{"num_hidden_layers": 26, "head_dim": 32, "norm": "rmsnorm", "norm_eps": 1e-05, "qk_norm": true, "init_std_o": 0.0447, "init_std_down": 0.0316, "optimizer": "muon_variant", "schedule": "wsd", "final_lr_fraction": 0.05}
MLP neurons of a small language model. Each row is named by its layer, matrix (gate and up: input weights; down: output weights) and neuron, and shows model dimensions 0-159. Each number is 500 + 40 x the weight over its row's rms, rounded and kept within 0 to 999. Numbers have three digits each. A neuron's up and down rows have the sign that makes its largest values positive.
After each neuron's rows, "fires before" lists the tokens most often just after its 100 highest values on Wikipedia text that the model never trained on. A number after a token or word is its count.

L6.gate64:548511513554545499555551565450491514525490481484505514515480534473562531536447456520457571553465495521482443459500573520518535480491512498487492422521507434564474472581507501527539446604544447563500490486475453549466491498486510488501448516450509497497511403486511529594543450596520458524440467463515534477483486484467569550575519520488483515452461523505489509525496572502562495502572576476518497539552494468509420468540514474500454555525483474482498555551421430483449449466446507
L6.up64:515503526544514474540554538477514518506454498479533495476427568480539554536474484527484569572468463484531539465519564481484541499480484522456508460566540440513461500605501516508515452602549517531503500523520473504574509431504512510504441481455549512504526409469500508592495473576591447544471506483477540456457496483465540519583549486474493520436527507514550505531497555487594479505600497511530525485512511388515422504484479460463481485540481524512495557527419501475499496440458486
L6.down64:527491592488474517505559543562513525440418499433520539496470498391520492479485519477490441485505466514530608475581515532478525558480472513441408487503506528504520570482524453587504550453561493603537495554483490437599544516564478546475487525530539530515492488493515518517524487510484493549418476521489456474495519541543451512586546512503463518492511499503520521551504514482500487520589492482487565440564527451580460552564500586476498506504499510547521480526528508478542510497528492
fires before: "ed" 35, "ball" 17, "er" 10, "ing" 8, "s" 8, "o" 4

L6.gate49:478410488504532506526489532523469494490498475497510449437488520558500351500582464495528510489587525483482520482494491506452488494495569494526451546550555486499479494500574517503500510541512494510551466504486466635479496515477480543439487540502523493389520448514469449504459502496539527485453540620502442500426483543460436489507535464547486511537477513548524520528447473546545527500471481590493519535503431564482452502496518515435561435468544482464467530508508507554504567532541535
L6.up49:491441530545420475485467460452524562471536566552544474510470503449550529489450517509506554485464505516504405508464515484503482508535547540577545525453516527500498553437513523551491565459509529552503454517480535549503517510487517483562504508483451488576517489541467495524510531483463453617495502501525480478496499455486509581506514529499521465418541511489461477550506442472401518515493421477545544499550567527525534543565476508447540578504466425411472531541457548549543544574455457
L6.down49:508493521573463475429536552519515515584520548549490540536510559507575443541490427508560580446464484501487448532510494544529501476464478463473538542431515477523430617517487460473503529502457576522514475571532474517514447483451504500537540496563543531520411484523467450533505552506495551543481500478469485493502493522537561468536522469532505531436536528509469530481493525448429521476480481509553509526464498548483535540511393541542521543509488496487505576514415606494528561562501469
fires before: "oup" 19, "ad" 16, "ound" 14, "ch" 8, " had" 4, " were" 4

L4.gate282:514556490478531488558492501543512561544502433486485466467448511506515542510483519442481485528558578412463504508426505416419477523553437433471516543547426468556478467523521494515458469538500463612508555544462509519585531446507545457551462495509448498522501460486503567568532533522543538526473473556496529426444458462545499467521516526600501491446453449529565479496534485498546526530433497502515495518514475471501486467482487487422497480503423456566481534517468478545505448500481440
L4.up282:483487466454445500563482524484546548529465461526473473455442527493497477500487508461561468463501554465511462513469496471553496478507478523435467508520478474533474486512523521520511501543466461545500506458452407470521561485438555457479506523436502485468445433507536509473450463552471577566448465523428530451435537474574548527492469498494447492396444547613542578520478516494473502510542530517521500429519486504495525465512553526422504508456579472577517544458533460498416473469474413
L4.down282:506511440492591535503455523485448502575448518452507518520476485513440548540438402473514388503460492450491535544515485543510489522486520533486500558531479483458566532509529512593453528491518475564529491503519494522518525550500533470535461497496488514523448442532434596532474494547546481462455461559522488523449520478482557472494576532515498445410585536550541529504513473534544460515556504498471511415459515427598491551476552572453470516494512463508495523528545485463496431502527490
fires before: "ed" 21, "ing" 17, "ball" 16, "er" 12, "ers" 5, "m" 4

L5.gate106:524439504560465462450472512532494512546494460489598469502527529535557490503522402497595535532424513498550481493490471491515493453457588443535477563463499517482481470524565558514596477505502518539520495537482495571551526525536471467448513458440474454485474523447456468593437470484520517510481487528507485501534489513505557494563581526526520529539560408476490476472483481522528480486505514563515511560515452521524532542414437433504483466519446481528527555554451531601481506455484467
L5.up106:505442525476503467515572512529518448484513498490526478494492441546540449561491425568505468514530539469493476557471526566509467523473527455486423532441468460545449523479505515491494522487568494511597457552540532601477517520508457547472478514522568494470489516520459493534479513516524496512492545530508489510527533474471498410583612533539543473522564466491572457522435451454482532469528442497545525556582491536458391472491490448441501482535514513408510484550483427551471506528519493
L5.down106:469515488549464514426516555527501493517463495500493550487470469465500453514423508483464547493424546487502462553531520606517429590525450504531493553500574511550477492480538442557506549543557563414499457545529455475513512465498502522541519495521459520473491472464539455604451459515441514542536533613477447527533549548522486473573426483523537525483547484442487431490491529493472465533578445470465533518462436502463497491490436578476522497501480481461523491515506531556542455539525510
fires before: "oup" 24, "ound" 15, "and" 12, "ad" 9, "ant" 4, "im" 4

L3.gate56:516478484500450465489533462549438471493490542569490509499455504468484532476535454446523487496536543439425468488525476500466446533577549499470529468516528526420520473465472543472496535573420518557491419577510525553465512509379483409525435487499513472508502476479429514447514516441500513459534492574531557499414503473486544471529472482494493506503530522491554449540560490496474470550437515566493558520499442524510545559500475440530523446441433498555513453485476514424496447448531455
L3.up56:532499474473439511490526504500485547473446487529446502513475426534425544452568534495506471539541492392451515537572577512464507468568536531412457521529536516493486483455495518502538566520475573528519448555487459502458546499444531423449461490563524459496524430533431468445465537496467533412554440495525546486435483518494529473536496548466462517508453452531522539503553491511508506473484495498480553500512421458574544523458427430534519477462433480549528448479501444498542498460502486
L3.down56:482489478553478544482487529491489551451555498392444509494467425510465468484583546507478553464552538496513515523558528531420509436551492547437494532474497502473440501445491473461549537513431548564482562537540532497579495522535625503562370472519501514520492527511480513493454542474434484468558524548461498441523550508531482488480538573441497492493452456501549496514461524488503548458461511503508490473536477475408505523465447499483556464519493545455546493478549516448524544502482548
fires before: "st" 20, "it" 13, "ic" 8, " by" 6, "ice" 5

L9.gate139:494473479501513464525495505575437610543516503554475528471470526507544543516414462491529506486513519456495549418474487476474508562452518544430474488462536466570605534495489461456432529593448473525521525462414535490462503496470462470500507481510511424504510463533525529442431496597528504498434516459525606503472481482487562505501472440478525454530493494540542546488525547516534502521475519536447567547451468483488495501478515487506510498580478475581481506526441473472506410530450459
L9.up139:524463484470509458539482501561518582567543472502445542517446492515493516486453490505549469482532524437507488459520516467462470555490484519438523510437525550525565529503516443485406502594483519524535496430464512497511540474468473490517457487503499431537493448550560501431458438578514527460461534452472596538466532515503639528519469453433487512508504519534509515460538534567520538471470550524469559561448459462511555513474493493528519500480502480601499502525453472471481437492405474
L9.down139:567519433515541504462504557546510479577479497467558459512426510565442514526493505508519474520467510544540553493488542505522543463557547478478489516532539559562479493498481500505445537524511507473505467439482497493576520495495532454415532417568465482485479495544441499505476525498523500423511533521578559517504507521505507567504488519581553535465495554486569557489514511491567530538596528522468465479532541553496531563474536480565550497491530500618505571486577442521542418469554525
fires before: "er" 18, "ing" 15, "oun" 15, "al" 12, "ers" 8

L3.gate254:487513530467496472525522478530467419453494538580529509583509574471561452482513511496548527533490517505534504519563509392503490441532483517499553512569558463482487506498485541515473448514455501532451507470555557540537493491416436513474498473488440557533492450539497497516538491461495441458466501531524525456520554551544535477523531495447520517521521477460527478445568448457466505580420527585474466504494474549491543520448464490541463421418482464523563542403496478396508479507459496
L3.up254:451521497496486489561487472503458463455435560555509524516525511461572476485483480475556536539494497541530535493508488405496442477503499492469512505600545435503466474449514600465511500496497490521452565516538458489516398504488419437398571456474494493557519482522503513557564512481495424490503478507572493452496554500555564464519532484461450466531494508454542532442492456546457541499447472497467494535524464545505541541464540487511462402420455471534564484445538492477454523522446504
L3.down254:507508516495546471572490527522478422466499560552488520600488534453527488465557494485518490518546471518575496545497507445433474468473511461524509512525517439481548529474469458543443478489505563570442528522460511485549488449501479514430413492432488528504514445534552505545545449500473471454445527504537534518513484518532505443537515460459524520502483425472501524427521549537483583515446624501500486486570398476457546566504448509538509403468500472496556501465514480489558452540483537
fires before: "st" 18, "it" 14, "8" 8, "ice" 6, "m" 6, "1" 6

L4.gate234:464478499515514447479573443479443529390510468535519492387542470598573466516485480497483537558473485441556461535564482468486456437512543481502526533516496455513504474535478585498470541468462492468473526515577455491444442497532486525432446543466536510455497473479502498513440503521417542375501489507519498502534561482562553498457492424503513476445500514523578484526536506512494484504561538570443526511493465479496467510465500474481483532483533533434456568473431499503495459564495520
L4.up234:477468555565507468463519479488435572392528459478532503423556499521519418513473498486545537528419474490531463528524452473523499426555534429510519502530484485517487480561488594485472525519466493503467554515565476509436483505521515524436454549416561491492529479506509505528478490479437571389450475534505518501547562487537525505493451465465519499466548524543576549526531481516451521543538531563435561490522489506484488498450472477460500487464560556464473517512451504541467500590515574
L4.down234:395437490572427509504530488542423486473446504486511494449476530510513503530542543482567475548468504477487531522538500461545531496545464454482536447505480492476519464530490540559510539473445529489467527524521482433540464512507469521483455523468578503445536432575572522560417536459451527442508489456433490519518594495488528466519497478545542542443554491491482511580527480507431521473488544518507566480460455468450476541460510518533449499459578490471484493575513467581556482532562582
fires before: "le" 20, "ain" 12, "os" 10, "any" 8, "et" 7, "ov" 6

L3.gate63:477596477476499459563461531443524430461451570515501486471486513450470522478616488529451492526558529494502433524512487481501503450540496481446561495481379517552491487490535508542503461569555505568489439513508543541520438517488497501524472472454453487453490510538558557525496533508545481506487560560525549494460450473509511519494552472509432507487482532434527507505462467560533555481496422562500543556461502461481459486493498536523496467421469577528424503502470495476395529415480470
L3.up63:443643463507548553543472524448542454489451546516499522496517522434539503462524505554477487508570508500475464525522476520460522416515431517470502485540474502540479442458526505562583453595547575545522521522535471530501473549495469502465478516443511400495515508504524581585485472534523505482467487560460495447473495480453523492516518471484443481507483509415567497510441470574602573506529467481497527546452494458494478559568478508530519447483475497491470567494523490473468508501545503
L3.down63:481491513457499540467563568552562502443470551405553519470518471511464484455551489571518412542500461505546460494558514586501494485531479526512542426544448494521535526498524548558572458584541563475543536464522514514522503544519489494499466546495443468516422448463504516534481475493514509517522546513444479477510554530546521448507513511480480519437506528563507551513516543485565567518457467456431620517551519514473494553475495516514518462509514464571501487543470416449586497521556502
fires before: "ic" 37, "ice" 20, "ed" 14, "er" 7

L9.gate101:553472513534460492493491520501544533525425488486501536504397492528531492494530512478536484436507449567512546523511474458514583479486558521512557515490470518546507472553453474536558415566557510562449480484526505471536562526506545472522487411513535549457468440505447462533458521493452485493476519489501491512443523504476521545499532452454396541517508565475512519516550581489553422446554598458570483465513520406488499515487501485472444501445533525515469551473422501483437477488438551
L9.up101:553408485522531492439432537568532539485464460502523493551476482472489513509532560529430456485475456537534517463584451489441546450500547505463537503459502492506523492485484494525506449595557500519486524470510557523502568539517530512538466416483465556527462514508512449596505473501513518483430460531432548543475570547455458494477503486483446482473477483501557468547531487512565582485540522483470478476533481544456501637471455510507491528509557422493418533536455457553467500503466540
L9.down101:506539484526484448528572471521545498397420468484507500535499502486492482535556567552499471554527448425543527508546528441507447512514509525575533473495459547495534429498512493506496529536498522538505552477465568553525538558512506538486495383515500528545483477443480435535493505541542472526436467545449529538478482475516482468583517510533533471426486442487484544462555568485561502473596497453503461452505545508515519551462488552492552484442549468443467435569486425516500553529549505
fires before: "ed" 16, "er" 12, "s" 12, "ing" 11, "ers" 6, " in" 6

L7.gate224:524476464535492558506489473505391529460523514517453562461501485517518524493586451504438463497526539496487497524411529503490474518562547423444387513462499488516486451522503507519486515506580465519516502448446504485470519510486552504482474544510485525543580481508489451528546488485490490507499465491463508442515464468518561546447484487500529547492555436535515447518469459471422541503586425474460534560571496470439462538530512546403466471491470475533451539517453489496492371563450465
L7.up224:511485376528542535545445553531505493520468488488381559480518466468517462431469483482464504530556501541494542505393471449488535456487445519443481546493529468501563469501538459484509421515510471537516455374457477472473471479492543491555473534524490493520577509464527422419534474530446505442535471459459533484414489491483545519527506473508517497545498509499489480516495498461483525460492488490487482529501504483497464527555478509470622466455543505579506539479476561433497473489411480
L7.down224:437438488508537415567526570503474502461574481436434499523517515458522482417444555509516501606558437505550512475451497553546456539507501487473544544501484455474473511465486506543463463499595494503478526511447481526505423497493483488523518490521500499403523507535556493467551524465465444524391428505466429569460458531477486514554491491470442518536493511470474482455482453434527500537521475482499475438571564583502487497510481553513551522507540529543518567496544556462491508478466477
fires before: "ing" 16, "all" 11, "ur" 8, "er" 7, "on" 6, "ry" 6

L4.gate226:505499469509439439509474498579463454524535513505509477470615482489434457431467456526522502582527549471421485510467488424536522500590560548520601478465528458481477416545513504506435458516492469453540490449524508516530422550397485485490470492507528555501482477471536489485478513454491551425496501505474458455500440569512535444497483453445544498561514495502474466564438431572477534525476480497498508555419533501494504464521456499530567419501473498466512536492485506503475478477458511
L4.up226:525483436560451484499468457504475477480464539522531451501414523476464372515528554495543493466508449515533534517453543534504483591554559501537491526533545536487488523478520527565518485483441511474450543536557607523510537465451516544543460503518554555512560479457474500478462493400561482499517578514507455424551501511524455470480455410522482512500544546548540499509448519449479460510428501573546475491498487514488561520502484569538475544508499475476537504488464532509582561575492509
L4.down226:556501484569470471527458458594464520530409481601543450456501534453480469578490564520578496461493493523498527518496532446429470495466588500554554468505483520521533485459496568497494542570461494488474493498470524450514507502472538533560552515459546526523475475534468508421468452457471533429589516504563513458567494490566491486562452506542519485490500534463548508477532468463479479506496511531599462574467515500461529482518513439455438489488482446469506445546459419557516476489511499
fires before: "ch" 14, "k" 11, "ad" 9, "ard" 9, " /" 7, "he" 5

L4.gate229:527497468543485521537529399488481460456507431485543471438498480447495472491554498530522455537521473458518471517468532573526442526526490515435451554492512496573371501550434457529546436501574489513535508475449512472504493468440407544606432533411569475501471515492442489524564457456507492532458491507529507521454510515499526453406513478561531511541517491534482498520486530506499449490509532462479460548494511539484473524555500559458484541479460499567479509427448495503477402496507518
L4.up229:519545473553505490523524484515497448511494468560460431446505511432448536510474495520496503501508528463488500438511520592541486517505453485511581551483479516582526511549507460546490445553496491486566480430479571505514463525481408556538462583479490484417544550477521418445531483481452470510462543515542502503450495496521478478379471489464556507487499480554525472470508476580445486543543498491526473524507532489495423578490460483458577484393506488557487509545494546492484479426432507
L4.down229:560460451427455484587527526496504430485536470496457508487477538515484519477524499468539505458607517528526537484523517565501557496487444430551537514505500548521510418499451487522605457533498481534539551463525499487503492551515524477499541600539516476506532541464544544547549530507479480553507414439574515515429516467431489455472482506479489512492530581467506517552508488575424493517497496491442512522560563543492488535564482457418524494498526561506506508548523559493510421448480567
fires before: "ing" 17, "er" 14, "ment" 13, "or" 12, "ten" 9, "ed" 9

L12.gate250:451557556467449523528514490604492490540515547455496553566526505421505530423526505448515482519511427483498498475512490488439517453464541518502480530571551565483501477494479539438512513492493475521472519514494446522474502522425499474451510440483565545485530470486444539510553548538429468485542498549587540456480469515533474479528487431538512505499469477490507592508555491517490524437459621575502525452509451493525526514510457432504543426455532443459478477438471437442486589520518484
L12.up250:448489500527512492523535470566475423506561556475489526600454532455497501408510477463490503451517465505438519521521530552429500463474534496513463543641516559489505487502503559466459537468477496536467522528526493502530551507402535486475521516519479506483517444433491475460478495491458472419560488543559532506489485541495505431512526557504514485487524525506508552468605470506517508425476585552556521469498474469534479496500471448493541433418523501492439466398475471475508573557492524
L12.down250:469493439507458463482494490528456457422515529530513519477462494423526521473473554446536516525592465476523521503490537509523502477506500534546496494582447469491566469487536544553448493508530493559485563557486491447600549511530495546483443438517483498514555496550478484536445377502504521484483562510603542526491518463444464443496525520509563488518552535455510532507544454523488497492529449517453518443482497490456444542464573473539541445477532443478534474507596480425469514575529566
fires before: "it" 17, "ished" 17, "ice" 10, "y" 8, "ish" 7

L14.gate134:578544437528475485455443586501478538474460526389480460520491479519471520530504507491512479489404545500603506545438463468469460508487437518465448430492422542542500464492570493469469494506504493511471480557451481537476462491429454458486457492503527498479513503481534573489466433520515513513474401529501495468540482534487489414488557511476541467551516472503498496591586495575542547519523512471496451585521494516525569511479481486556506519554424474501517496464450531562521455490530553
L14.up134:522458483433502516424448501507483450451435528513435502558489525503487449539419503501507450463467578518536504496472498481574502453553439516532486487451433507420507568492479518461540465524462516518447527552445492447498383522479540438459410516451554437473464520419488492499461494504558421488458471447542547454475485446471538480523465449516547449517445517558474490512482579506532546516505496437538528526534492518537503461496469494556509517491446416545562514481474516543543482514496514
L14.down134:471489476492571508534442506467527478499553478483454524506481505540579491474509541454480431499491515489492572508511455453597457506512537423453430536539444490420469519486516602537522484452515450478498526447476462502559434489504503529536481430516525498477536377472476567431517498478546527500502382459497487519494453547470540476537520456447502477502521553536477536548503502570527547535495465490522466513476562443428513512452527589456523523453503494499554514494507506466502485446547580
fires before: " a" 48, " an" 13, " the" 11

L22.gate236:570530473501486495541455468489439509460486424480499489459576536477494500488571543559486488510509462518539503502477478501524519498491550487514469479544455500456488507415516544461542502461528480541517487474451452415503533460493450541495581470492531548492478453560536510537442494612466558436509533447580481428465597400502514460472481489452434553499519536520484472534541492484451508480581593517487491565570559484508470487433527464478481523534539542531496528482482463584509481507499443
L22.up236:462481539532481477535495513460541480524461470498469453425520475494461443476475586534460491476518482500491533505498487476544519459478537438537500493485515505473546498561479546512450449531524478489494478436422564471492517493517561564475527487504598564535499445543457491573500509504526572534418475467513564445556592456473496425481499486498620561539438503469517490585507496511465493516569555488540517521473418530504549422478560497480498509468526506468535540551400453513481507460521475
L22.down236:578465487487535514478544470442524425531530496473509525567433468422494470538545521541414477533508548471526496519539545498534411545568535428497496494585541495537555524482378532522497472481503471511494487410516507523521536525493425495519495549546543488498515435541449481532464531522471460468443495522502442483582588419497470469475479519519493541456536517517446496563550505517447472515490509520536478510535537508542488515444486449456532523518461525472460495484446521452568494580556557
fires before: "out" 11, "ov" 10, "ain" 10, "p" 7, "er" 6, "il" 6

L8.gate210:520551476471494465541514487487504471493557514481506514458499472561542475479490490485522526502445507464504536457514515491425463457459521480532526462583511472544514459447451498534504443543490476559483486584440462524443558523528490496528451446506492586520426477488454517534570439547428439483477506530519466427490531485469587564602470540543500461415453576549483490469505541444494520485510490496544461503531482410491531442452496475508404542491446404503487529462521432489502524461459508
L8.up210:491454500530491469550511517478514490416433603469466474460414454556554460492469480489523579503508497450522486543455523453548554557476536490457440537480480480529434520509519568481494453488491459525495472470444482548495453397551527442475530561495511514491447509567487501478590492477512530507435592506488474499525517412550457493545434598477462554526469488436492524444498420473467506466497518472488485508545452486512461476487416537528506538450454550534482540515486496539489493453480532
L8.down210:477424454537498478509478463508467442440483559510423492521437431503536498432495491524474526531534516481498481483542512438482527536476537484481447508549516440495410425469495540464413416471524467571458491493473458536456465452608557494512528475476478488488541422493504475432575460470475558457489532486495532470430501487504463561537452467410478596559514483471482479430459463541534541515463541511461468513481477438547550482499500489500449486497488550472463540490501460572509540473474510
fires before: "C" 15, "P" 9, "H" 9, "E" 6, "M" 6, "R" 6

L3.gate253:562492540493492486535536488517479422487508446557510472478496515475458558504501431491511496490546499436405487495487528497441462510525483510486467455496519504528448435516485514448465512509482472531450581561571507596475497553465477471615569495432444485505512498498439502489516428488503549516453484538538550442486461537496511527488469394559479461573571473477549453533502467592525521538462462535513483490498476495529521527498457451503498489432462557540510541500431499460540464428521409
L3.up253:542418481521528509417483491466567474478492583503531466470440512560540466590482524469455493475504497482508499435520521492531470529571472546483484534603476501546464507524493464530470562437525494464470453514472574553585499461554552514523383531531504517490473521467498446493483543453536473514479463513576508505510555513599530469495464471531500433524575462483490539489519522512488469489440468575449538430458506518488537404521521466491490515528506470546535474500527483502586471516536564
L3.down253:564465458525523485434576479458582511438520509493550492557486527420466487543546536432453522517523529472482556497507573506506533568532433526540471501510523474567535559567470474504476508537479515437522453478501544460591490514504505481493438521528510432494554432495502561517552505495562500494489575508527515521490486599582494488487527508550523453499599441391519560523517462449524498475522522517455559533453469484542520428530495493493527481464469486538511538545538503525563495509499568
fires before: "ed" 25, "ord" 14, "ic" 7, "ing" 6, "p" 6, "ice" 5

L3.gate167:516580579430472510444464470507453535484517514465532420463464544536436538463509498489553456550582553454502526510479523440480488569441537458467435462462453497508511500438454509482460549489514427595489444495446464517506495513500557470551525502440564485521547521456571517489593472541552420450449508522493525436494508463490526503569550461499471524468500514513546508517542495476487483498484405434471522490520514485543464522480511472486445514479478544449492484464417528449530511430467456
L3.up167:490532548464493546472478498544456560506487466505499450453428552527478503497479511480517451521506532468497537472503522475503435569440525453444459468474403501472502495468452505478553522506466445554554456473499498488485526476462559465579499489470641462479543464452538475449579487562530434471476487499460492467469542454475577503572551516516441520470462506556541497536546511494532488477527459453543564429527548495505470550484510472480473490489519557442537486448426551471498520407418485
L3.down167:503516541430506464498519541551529517458494493501558470446477519563505532531496496476470467467476551533553525461489544484538407468396519512527508422481471520533529492499518541550499474506472466544567492507498438405493486505455569494456477515529575494522559507456538509529566532572531488536459518515504532520498567493466518564502579446522543509420519523507521460485607536522557572515532494431471478422526513506518444491478530489512557477539511554479563445522501536433469540599495441
fires before: "ball" 30, "ed" 23, "er" 10, "ing" 8, "h" 6, "o" 4

L6.gate87:575525520438462508531509532550475520473483501517502461555522534519468462532475507534529473439579551504524515474503498439465488454498550474495490468515534461478517490442530540523450498522525513509503534562468536520523523470521596517535428491478526508500501437555611480519573508518419372467495472508434490466549499449465484480533513443513551467468468462526435469548574483499513583525484428489515463499498546610511433436481528457463453523464496545492432504497436497447451444543511497
L6.up87:553482501447497539487542561534529475484457466535502521520547560542439491529490505533489455455550532459525469520484497434496489450558588478479542510477571464447546489441504523561471497541503517468564584509475534533556470489492581539551493472509520534513509443488560466508546501517379428501507505506459482488532498461461508535534533445494520516445410521472454473539571500515537506503485484457480495484507535629465460496481492471483450493470551566556418535510451538493426421562493495
L6.down87:467473499507489421459516467506515538473498435497519531532446447427428491501476539501523560554542517550532634550547462448463508450450531508434514415480542488482545464497502403488446455551458546469556467534514521490522552503546506532466427504440492522515457495525536494519502519495494422493471476527557587506523571510478416473548487522514450484484455541494469481475561462449518544529461466488537442485510550492508449426434485448479550491490476527457492495458553497516493460496585531
fires before: "ed" 28, "er" 12, "s" 11, "ing" 6, " l" 5, " of" 5

L6.gate280:494501486501545496438583444517488500530552518505499466503500532561505554438626484517432504534463538483482452485565421509452504426497515523478559450577517505508499461493483512544582499449475500529498469527486425477494483500425489546391517546532510494431539470513474527566507578552473484454485474493534516491499563496495557450417487491462461546523555467532500566540588497513532511566602494520499493517513488470473460463497464433523486531501488480529497545497551567509487462516570535
L6.up280:457487481544512473491514454489413563464501541528481491510500488502444521435552501495547453546474426434483579545522432557542519470585463427483487476465493507476518515534527506484492553487493504516485466518497491547475444497453474562434524560482515467445517472525483475540476541545468524411487496416552506426522505452467569483438437494507499576560480429512494508532549486496496529528527550532480589524436457516476521563455551454482518459526502553507495484504504516569388477559570499
L6.down280:559471481511468480497540485491442493516497521533502416426462510495516492495520521506521444466451493483468470561516508501456510442496561441478493466502486525511522508468486578584474528507439549525517485460526400518452482497515440534489468551545537471503543436554558438473447485473469576522464511448505494491561493455507600506461445532549511573485534551489518427465499464496539429535553560483546495507550489395403455470471475473530512495461509518502504495549398442545473464498572501
fires before: "==" 18, "ain" 12, "ory" 11, "ov" 6, "or" 6

L10.gate299:435576494567554524518512527478483498475402546520515503508529569554481504446509499488453542548486474491499514555475448548494464509488514429504556466483510433458507470467457582533538527452564489489504485542530544512482434540549545510547500446483509524488495444521447526551426488484422537488501469498507423430529528450506469509400462462450491444489491492576463576515482475514492465450541496530450500512531579514454595519463493451475463498548498466474447548497428496545479430538556538
L10.up299:514468569521512452477495492604523490547478504541444508509479500558483502478461518448440538503485465518536557565520422497483476502511510511477546493451534509492483506491438511516495510445534452460484563544516522511523443485506569459516486435496535468508585406541448509554425517560545601427537539447484438482540514502496490496537515523453525446539515494514533571556545551552420493485455501635495510465551521517481519573515488512498468507480573538508475561506446499434471498479548480
L10.down299:537573447559535465537541474492515495479426481484429493493493552509462488489473495513523495555500529433516502463457515518578512525502440467423533471511504478536501524524521519519482514494611537536489513495524581491524529495541542554472518500511524506472557500605500480518463513547485495473496600407479505439555564409512456480481504495505557538470526525462495556537524511538484623461507554563479486432459493479458477558453516471426480484480562446474525530532439509583459501509558533
fires before: "out" 30, "u" 9, "d" 9, "ov" 6

L3.gate232:515509476487470446506491494524448431477495532532532532515468488456447515493494478433470489512473480499471552500497469585487511455515466506497456546505575487429421532498474498463452490472542485561507566480540578428526509480433425545500540556457504470568491508526424449547519508436407454467469519504564493468475509458526510524497542422538478513543509557455494417518572380474447450490454462571474478494477491438543481542453492487530510464466463462490526488489501442395485472456495505
L3.up232:511472478490469443512463464559473445509473523508528555523480498510456459456512455375497522501450496519501521482480461515452490487519469513424471548532550513461473529462485507479535505529538504526526588477549517387476529486465389506523559509435505526565548466529443434532466544486458427471474583450614504483484471476554479460512530506536504543533500517458576460470568423452479457508515489590495467498492469421531490516476477446551472424458468470479496462485516458469496496486509487
L3.down232:504458556528482427528445541446501457454517518441550534530501538472482512391499528488449528529391499527580531509506550499523505496503529476545474546525476551450510462470480474535490543458463546562504547546531501458522522500451464552430534504509475533575541506544501467546532478473434496511510479459567537516467462520516516488545503552463508540520510417463573473488582447498492455488523509513538481483594527518493536546441574522541524392486519523472553473491520442385511507516509546
fires before: "it" 28, "un" 18, "iss" 17, "and" 16, "ice" 5

L3.gate28:533482485466485541477525526549457523371465598454554544464494516533441495500495534499521473516518523449523487537523503529521488589532505436494475456495524452527468486523444493445497441543468487545462517550512548501472446524534537546502542503476520523460499448535492501500488479579482556475520415510493532440522547458499477515549526439493539445559436493528560496528566557511402514457534533550486525499482510476383573449452528473578502470494539546458480562485444477459446517505562496
L3.up28:561493483505498490545484526589505514403449551487558527432538507550479484449436484468515480560488495441529483530526511538561480556523512420539515454536504416546464478535523523483550406522511477529478510516505508515497437531549519534484572479466538514486498435558471469514480487528489549480516492489473509431498549449479504537559483464522527490499454488564568517483520544498456538522526587565503559491454495501387585485446502429563542473514505554451466551525452480479417527471541509
L3.down28:511516458541443504530538452583432515423451497449424518417559492442528510493472497541556529541487554482470561527478524533566470492539432433461493432504516444530479469546496493498502408451507517553462472460492511511524485512567510544454485394460542480524510501558505481520428520509453502412509524477469446522540581507502492540509521476513539471500568482526463534493531519475507507445506528592504521456504508518399500543450540508497518523498592527448508503560523557502450506529566502
fires before: "out" 30, "ear" 8, "oin" 7, "ov" 6, "e" 6

L3.gate270:541504494481444448464474466531538487455487547543491647468525532513482526511521519445463527495559500437433575523487511465475487519507512456515471464446489497533527577506451473485517504487601516552469548481489514501547478537472475500492512536482435458494490509485607545474565454503503505541478493525495554481367567527446539494553529441499415510464475499487477444571536557456535526501473460532492432502530464459431542546501465486486475558471485541530522523526437523531463433493493440
L3.up270:456539536487456484461615527479526482533481492495492474533568548484510436486527496494480505530527535519484550552519530350444515470477486492493530485471482532485511516529490445595494540478564494499444543546531548584607512531492478495500490450475515417473508527532552507488508470558477436513498414520441502551470526476500496539565534472473435520453482529516530513565492497482572511529527449524502545476567557479445525598489400503514501541537524494518435514473479487573500483523470500
L3.down270:462497532477492468456541577524454467448416510460594522553558492470445524498533483443500443510523558474503502500521465447471485467452479533501503454554565477542511490539515529574471536549566536548551522495490511489561495473490546570482521459491475438512553463520475444498496445488480475495487468560421512511473501454557510396613533507499496546493464515512516510519585509431569514556550501464525518475588564480482462601476484523449527523529517506493467502532493576485547545535500498
fires before: "ed" 29, "s" 13, "ing" 12, "er" 11, "o" 4

L8.gate273:458575471535440549593529517471498474447463452520481487458484575512562506477551546516541445512506537510588482513465560468477490565505495548479490501506530504497505510472466532525554518464445436544524425483399485496504495523498501457588443493531461496585513477499515573535526425497538534550450484465562460517429453487508552521596568495488477564469477500521493532496550536453497427500472493515515497528495521394526588539463526495531433495460499485466495516477437432497518481474489505
L8.up273:473539453533484511490517494509523518446474485482457486480462545509554474514502501530549500576481572481569520532423496474492470607483499506510397468463454501495486497428467481487519459434463445512510499536418483494465482536472482475600438508543520460547511475460466542501538359523518463495407498512608452439467476474541579531543579504499468469520473516513485518509453505457551478495488448488525510539459500440481531543461523528558439474494473466541543512491476427521480457452473518
L8.down273:445509484529437458484542489491433421459521521543479436512501531531539453497567509566467479536583487483531550512476474462425534498461530472469509524496473461521480520471467519486580487442466465492505464427509501486481486459512501506471460435505572538512513522529437527449551417525556428580526505505511485502488503466528541470496527476496554545494405482463431503533506518539538554539480495487492525537558519423532546520432575530486491491528520459466440458533450381494513441436514587
fires before: " a" 23, "C" 8, " an" 7, "P" 7, "F" 5, "R" 5